python train.py --norm_place="peri" --init_out_by_depth=true --grad_clip=1.0 --batch_tokens=131072
MLP neurons of a small language model. Each row is named by its layer, matrix (down: output weights) and neuron, and shows model dimensions 0-169. Each number is 128 + 32 x the weight over its row's rms, rounded and kept within 0 to 255. Numbers have three digits each. A neuron's up and down rows have the sign that makes its largest values positive.
Before each neuron's rows is what it responds to, as a language model described it from the Wikipedia text at the highest values.

First token inside a wiki-table cell right after a pipe, often blank, a dash or a short value (—, x, 0–2, M), plus blanks after "Chinese:" name labels.
L3.down1350:172156150125171159174145139133056134080151173096185139190117124121136056116144124179114117092082134102137157115123120113141180120098068121118101126162061128151124147143135143120081107132087127138103157178178115161121065141170103159123119144160144138150136162069183143100153168106101109085152145166100146117093124125109129082110064141115065121121150107127186109094111127036122100144076124132117097169120142180113115096057127131194125126129150129154105114175147129120103175129166125167116106165140070072112172094

Modifiers of level, rank or time placed before a noun, often after "the", such as highest, lower, upper, late, National; also some numbers in tables and dates.
L4.down1776:125132145095142118137125167088123094173151236171121114186139087183139167132147172144140106122119145151118168158109151150173169095123156086154144137116134082124104121133160147109164161168087074156107110131144167144069090071100089148148090108112149122121151165139125091231175184129129129182097105150115150163139140119172117151126167074129126122164150147154154176139184152085108117139096181124133099131111133139128114139138150165204129173142115120081145159075130119137088123127093189193081115124078115128108108115

Small numbers starting a table cell or score after a pipe or dash (L 13–14, squad number 10, catches 8/–), plus occasional mid-word name fragments (Dhurjati, Tukhachevsky).
L6.down226:144130089108111127163140123123116154153080187125140140112040132198159115104121098150108107073070100112142134103089130119146169086098108133083097095167158109146110142116116142046132126128100143138135161142125095075196156173148119100097123123142128113148145146077092157090148170153099098155096112115118062180161160135109079128138159149146129120126212163146102125172170094122155120114099111088148121107107164127177083090183168133163136109110217145161123098199090132139165155106095059085140117122160162162169110172

The day number (such as 19, or 23) or month name in a full date, just before the year, e.g. June 19, 2015 or 30 June 1889.
L3.down2013:079135160062123132131109100122154129169124165103123143145108181070146132156124107135114085145139116140182084133103149176148096101112188126148143120150179095154152167122109098138157065139112160096138180179106094117125161080140107140125067117112193139124087128141108098139114117048178105094152135131118109160169076167096103109170138057122128125136134126127120141092161138128102120152184087149125166113171149070134084126117138133165153126109147158089127048117145085153118111115097188113145110104123098130132131136

Main action verbs (often transitive) right after to, and, or a subject noun in narrative prose, e.g. took (place/part/command), helped, raised, draw, destroying.
L3.down1414:061122134129117135118080174099092096168087185119050118125156108099140047140133152151108111157213071164105128086135217089145086103104177105144099155102161104097130130143115099134089117102169114099115155150126198118121084096109126132136124057113095121097145170146083134123112098120136137129114116133124207162136084168202123136107128170143140109138106145133071158149122149144104147120104080150167140115121186147070094148102108163144109149126134161112180166153071109098168153192157141109151104174176115158131157117

Pipe separators at row and cell starts in wiki tables, plus date parts such as the day number after a month ("October 22,", "May 6,") or a month name ("on November").
L6.down1362:069151108156112140148105105114106120149098110157192100093139058182140104147147101101158089147107062143126101172081168075164142119123110125159128095127131158141127134110106085101124101146130146126162087140145104120094141147139140188138153108116135100131110163090211126159172166145135179096079076075126131119098120145065127150132110162157088118103151107186184140139139159149154135149072138143138124122131156065085091098120076073149101093156151083107133086060117103136116170089151111107146066162151094142156149179

Words inside names of ministries, departments and official posts, such as Ministry of Finance, Water, Resources, Minister of, Military.
L6.down1366:121110161161090123147100158098118177200104186140101138101064074153113146128166139148128146153088173163141162105140108118175113145127133026096111089127163140105191103140122109120101090130141163156169163174107067101116181190110176093136158114150162096110095070108136145088086082153108100160165142112077084137097119120107117113128138123171101126113091146072106112129118144104143197108197164179092069136155173150091155075156100105149145164105123131119163110113193082071106100135167205082132167166099128167174111112

A blank space token forming an empty cell between pipe separators in Wikipedia tables, often the last cell before a line break.
L4.down777:106110136147079105094107181078118040109162121147176155129138122109169121156117156098152148099114090132094119141115098145115113109149084082152141140147091187127177142116095184163142124113102140102194221216168121123103145138161124077202122085082160127131136195171135102070110130110095152105109151132159115127173104144132117113148112145113089091086152146085144088129145199103159098143136087138101125106075093101087146173105114070186105156118118128104096156191168149122148091120129130138158175194088112124173174108

Second halves of date ranges (–present, –19) and history or timeline words in encyclopedic text, such as early history, oldest, 2001 census.
L6.down1370:136168164096139140153105121142157168120151192114086140116082114145117194125087110154086105084142137130152132125144125126175093077132170092169142149139099156194089099111113175135104121145162094122163162100183137073099111100164075106088147164127120187124118059105160077104171070178113144071127137108126149127170091157162183229160161202156114177104123121123105167107102130174126192072143146111185104120104148107093143134095152071118161083144141085137128138175122206132161140163115179120119131197176106134128144082

Mostly first words of noun compounds giving rank or level, such as lower-ranked, upper-class, higher level, Prime Minister, Upper Member, public safety.
L6.down580:103126145051110106175138158124168160110148067115051084103144134139167127117114175086103112123204097109139155111100182161157150094149152130090091141088155139165090193111171110162061135141149125093136149070121067126097153171139092125141090165143150100193129114056120119124124124137134092124166169166117154105088163124115135080110117129051098073143135125136138173168146153093132105137101117154105125174166155101121144103159103148074138109194126177150093126091152121176122161148135169170113207138091140173144116147

Opening capital letter or first piece of a split proper noun or term, mainly G, F or Car, at line starts, after "(" or hyphens; also Railway/Railroad.
L6.down1919:104160083124164095174114104112091109144092202092155133115145163093130132117161019166129078134118103148091173119135152163120145145082127107139138186093157172145077117143077064105162116155112145157133224133067173113105165146108133101132110118106155140055119183149141116107119097105112158202164129120130084117114127120080154127154118140078172155212126038166106111139112098092143182225134094120143122144175124085120126132135120133129161157118182125141106089084194144148179130103140143101120186110110130140111180124

The token in the middle of a full date, just before the year: the day number in "July 1, 1989" or the month in "10 December 2009"; sometimes a table cell separator.
L4.down424:126188103086079124167113144179154116156129148118071149078191154107145157087069109080192110106189105127200109091123136126067132130119148096119093141149134091135077094108091145115148158166066113110154127094160153152110169097090075144152151141107152110168158132070126113109108073130169157136119092121159043133132124168092102171165176179163146140147114112167105134114100142169093155089155155152160152132129146097093127090134099071175094113182082160124171101064184154149141225074148128127108135162147117149117112149

Adjectives and nouns naming a field or sector that modify a following noun or name, such as economic, financial, legal, railway, Military, Athletic.
L4.down142:156204103122148123110086161131101149169161181118146103098118092135173094136091101159086128146164164166136156175156068145111121097105170158119138107136127120081130116141148112088150135154136137108142169129051120089078143176126177132063098140108122204096169119158125143136151144161096053104176142154134151106122198149143190106127148124175028106058176107184096111104111116121127226147139156109104169033107158095153098144140129142192124078158107191100155122190127065132100103161096171114088138156126139090193175157

Mid-name word pieces and ends of place or team names, such as Clem-son, Hay-ward, Limav-ady, Los Angeles, plus | separators and list dashes in tables and infoboxes.
L6.down1964:187050117209120119119132148106177117142138120124106089178134170076113138136107142126180069167147223138152154187149135160106179167091101161169089128126094079172122119142129118147165123166167109163096086115143152118111144143073141164110076082132130179179158130098164104090104127150114125095102087151165150115157192113141118165160089131137135104134144118146184093169099145153128153115099158114157101154140141100141101104127168122126099170101120175130107081082141063105146154074063116173139120082095134080136113138

First piece of a word split into subwords, mostly a capital or lowercase G, at the start of quoted titles, names or table cells, as in "G|undello", "g|ustatory", G|auahar, also "B|ateaux".
L3.down1288:104155169126179078098181092125128188086106145113103076096098158122166105182150094198137104123179116060156141092125143160082151135156150123196163128128161120154139121134111102121121138154112132123126134140172101105166117152085181142127163125130100139238137079081078101164175082185127139148125080141152073076114115138110156116137123176140175111141093100107107096109120146103082101052135126098142103077154085080169162102138137079151104064114084087101174128129130126102151142067140133143182095097153117160126157149

Prepositions introducing a place, container or path after a verb or noun, especially physical motion, e.g. out of, under, through, in, to.
L4.down78:144148090145121133110122116090098168169173074191126127148165062118127128083101094109137135132148138098102100164105104117161131150131109115131132135096113148145119117077109102137066128190106091162227148093149168115107100115110104167143169154122180088111118172080108117095091111112135152145117154154124148125040109132090136148170130123122124108148081133105115127126081172165138170086112146111168105135167102096175132132105141146107120195155177166148133138124130162091152114117127162128123109192091128130116121113

First piece of a capitalized multi-token proper name, often a Romance article or prefix, in tables, lists and titles, e.g. La Roue, Le|esburg, El|iteserien.
L3.down1633:167110054147097078097108172100178154122144178179112114065116133125087135140109160143150146129107092117104110138080096180152094160150129082168150150161114159168139106145214136138138150135116149142077163097127115124118127112157144164142130139055127132124105112113097143086090090136143121123096166161161135144154131131152156111077132177090144105118133133106159133144163152140110092148167149137082140111117097114092123158106085086105067130126121144196129109134096122163175118092129170111092166106103143169138140161

First subword piece of a capitalized word opening a new line or paragraph, often St, B, G, F, as in St|ephen, St|atue, B|arbara; occasionally after a quote mark or parenthesis.
L4.down1036:139131097133139170119131076147106137094128106140116105120125124112203151157091115102103032080137168104091126133146176155142080128122114159155101102147085118157120110136130120164148109137081105100133138102149105140178146131104079116116211110095158136102138166169109162126099088122172157117100129084142108147124118179133165125122156136152126151191149102119084140139071176172073110110154112148132119188106151103087123171092149171128117169081139111109137157105179139133161153200181102147176135130207139181112151118

The first piece of a number, foreign name or line start in tables, infoboxes and lists, such as "17" in KuHa 1750, "M" in (MAC) or Metro, and "-" before Born.
L3.down1342:130089175113136114117156096178067108122150140181146179162135169133151130118162132165118115107150121118147156121102105096123104118115111112115121073160092141107155187167111141081148171096136143142179192114106138166142108187132098121121134167137147144168193129098144121137129133084113144128136083094122090143160181183097117137123054167149115145090144109190150130154117120085168098151089126115117093134119113152081123123070162165153056115126101139087135093062138101130132207128121141164137121152138114184153141164

Early or middle word pieces inside a split word, mostly in proper names, foreign titles and song titles, such as p-inc-er, T-ass-i, L'A-uber-ge.
L6.down196:108184116109152165118169080144140160082149040114097144152168196148085152103178189159129124130171091078181153133158123098069134096146138104161133140156166143129130138172143212143088094171147094096148096160100156139144087127129140107110083107123100106156114173210113109081130132078067144133170127111104121143110143072082105158114118108124141145129131179105133151135108110110131119143165059178102155189103137122154058108125116103119149095110162140166136156119148125162157139130171150137123140087082187115059185129

Numeric and name tokens in tables, infoboxes and lists, strongest on decimal coordinate digits like 46.46611°N after the slash, also dates, years, places.
L3.down386:138077118131148176115141191064153100109137187164117125075120112127136114159145130096103062180099125116094133179091152142155137114155143087101120140112101129139132111113140137184116031101091113180144137096156174130118119116184107169190137136091164157127175075141087133126136089073117076076115117111157132143112035173093116161153105111133143070117109072156180141132139100120122157140144093131101102174111164128118157146148149200177135084170110181108147153151127096127174090066126166098155192143129075128117135096

Words continuing an action mid-clause in narrative event accounts, often articles, prepositions or possessives after a verb, e.g. out of his, hit her in the.
L6.down1050:176162127171106128126095129106119129141098112157137147147105117151137170157118099143155166143130170129114107064130124126118098094161115176110085144109114173074086142132088085108180103102087167075127141111144121097104167148111102124136158152217145112113161094211145078100112123143122091124068123066133180172110129044140156113171101100131166140192126134123146127125102103105147094136105177107046115129155171104197104102086140179162159154132159125163130068129085141166149091154132090107048116109130105124122113151

First piece of a multi-token proper name or title, often a foreign article or capital fragment after |, newline or dash: El(ron), Le (Voleur), L(emieux).
L4.down622:114083139136175146166106126186190129071173067124102162110128071109070147123166140118164078154110116109098117109122114154188135127105141099137198082086136108138096102166148183145159154102151134173092121098149133131143109126117105143100124148086169097093033095111077094079092105156053060189136143152069150106160071137122186145113157137157109121126117135148169109159130072125122190083151228144124102169138141162099102110071186132123084076145114147112111169140103119110115074187084153121135080143151178127124156158

Abstract domain or topic nouns after prepositions or conjunctions, especially war, such as War Office, security services, education, region.
L3.down144:109086154206122108066070140142125069113155125135119157096159090116160098164191086109160109154126094163124112112112169157123150147111123131144151123016116169189126129162063088088136117123154084077163144113210139129094109198148158068155093125155131107123105134175144068158120154146164111137080141082124128097130113111158096198181201195158114105147103112091130118150108092113150133141171131162137164056136113127149109099170124089167184134112110113108136113103158137143133126120155129131150158123071143137147121145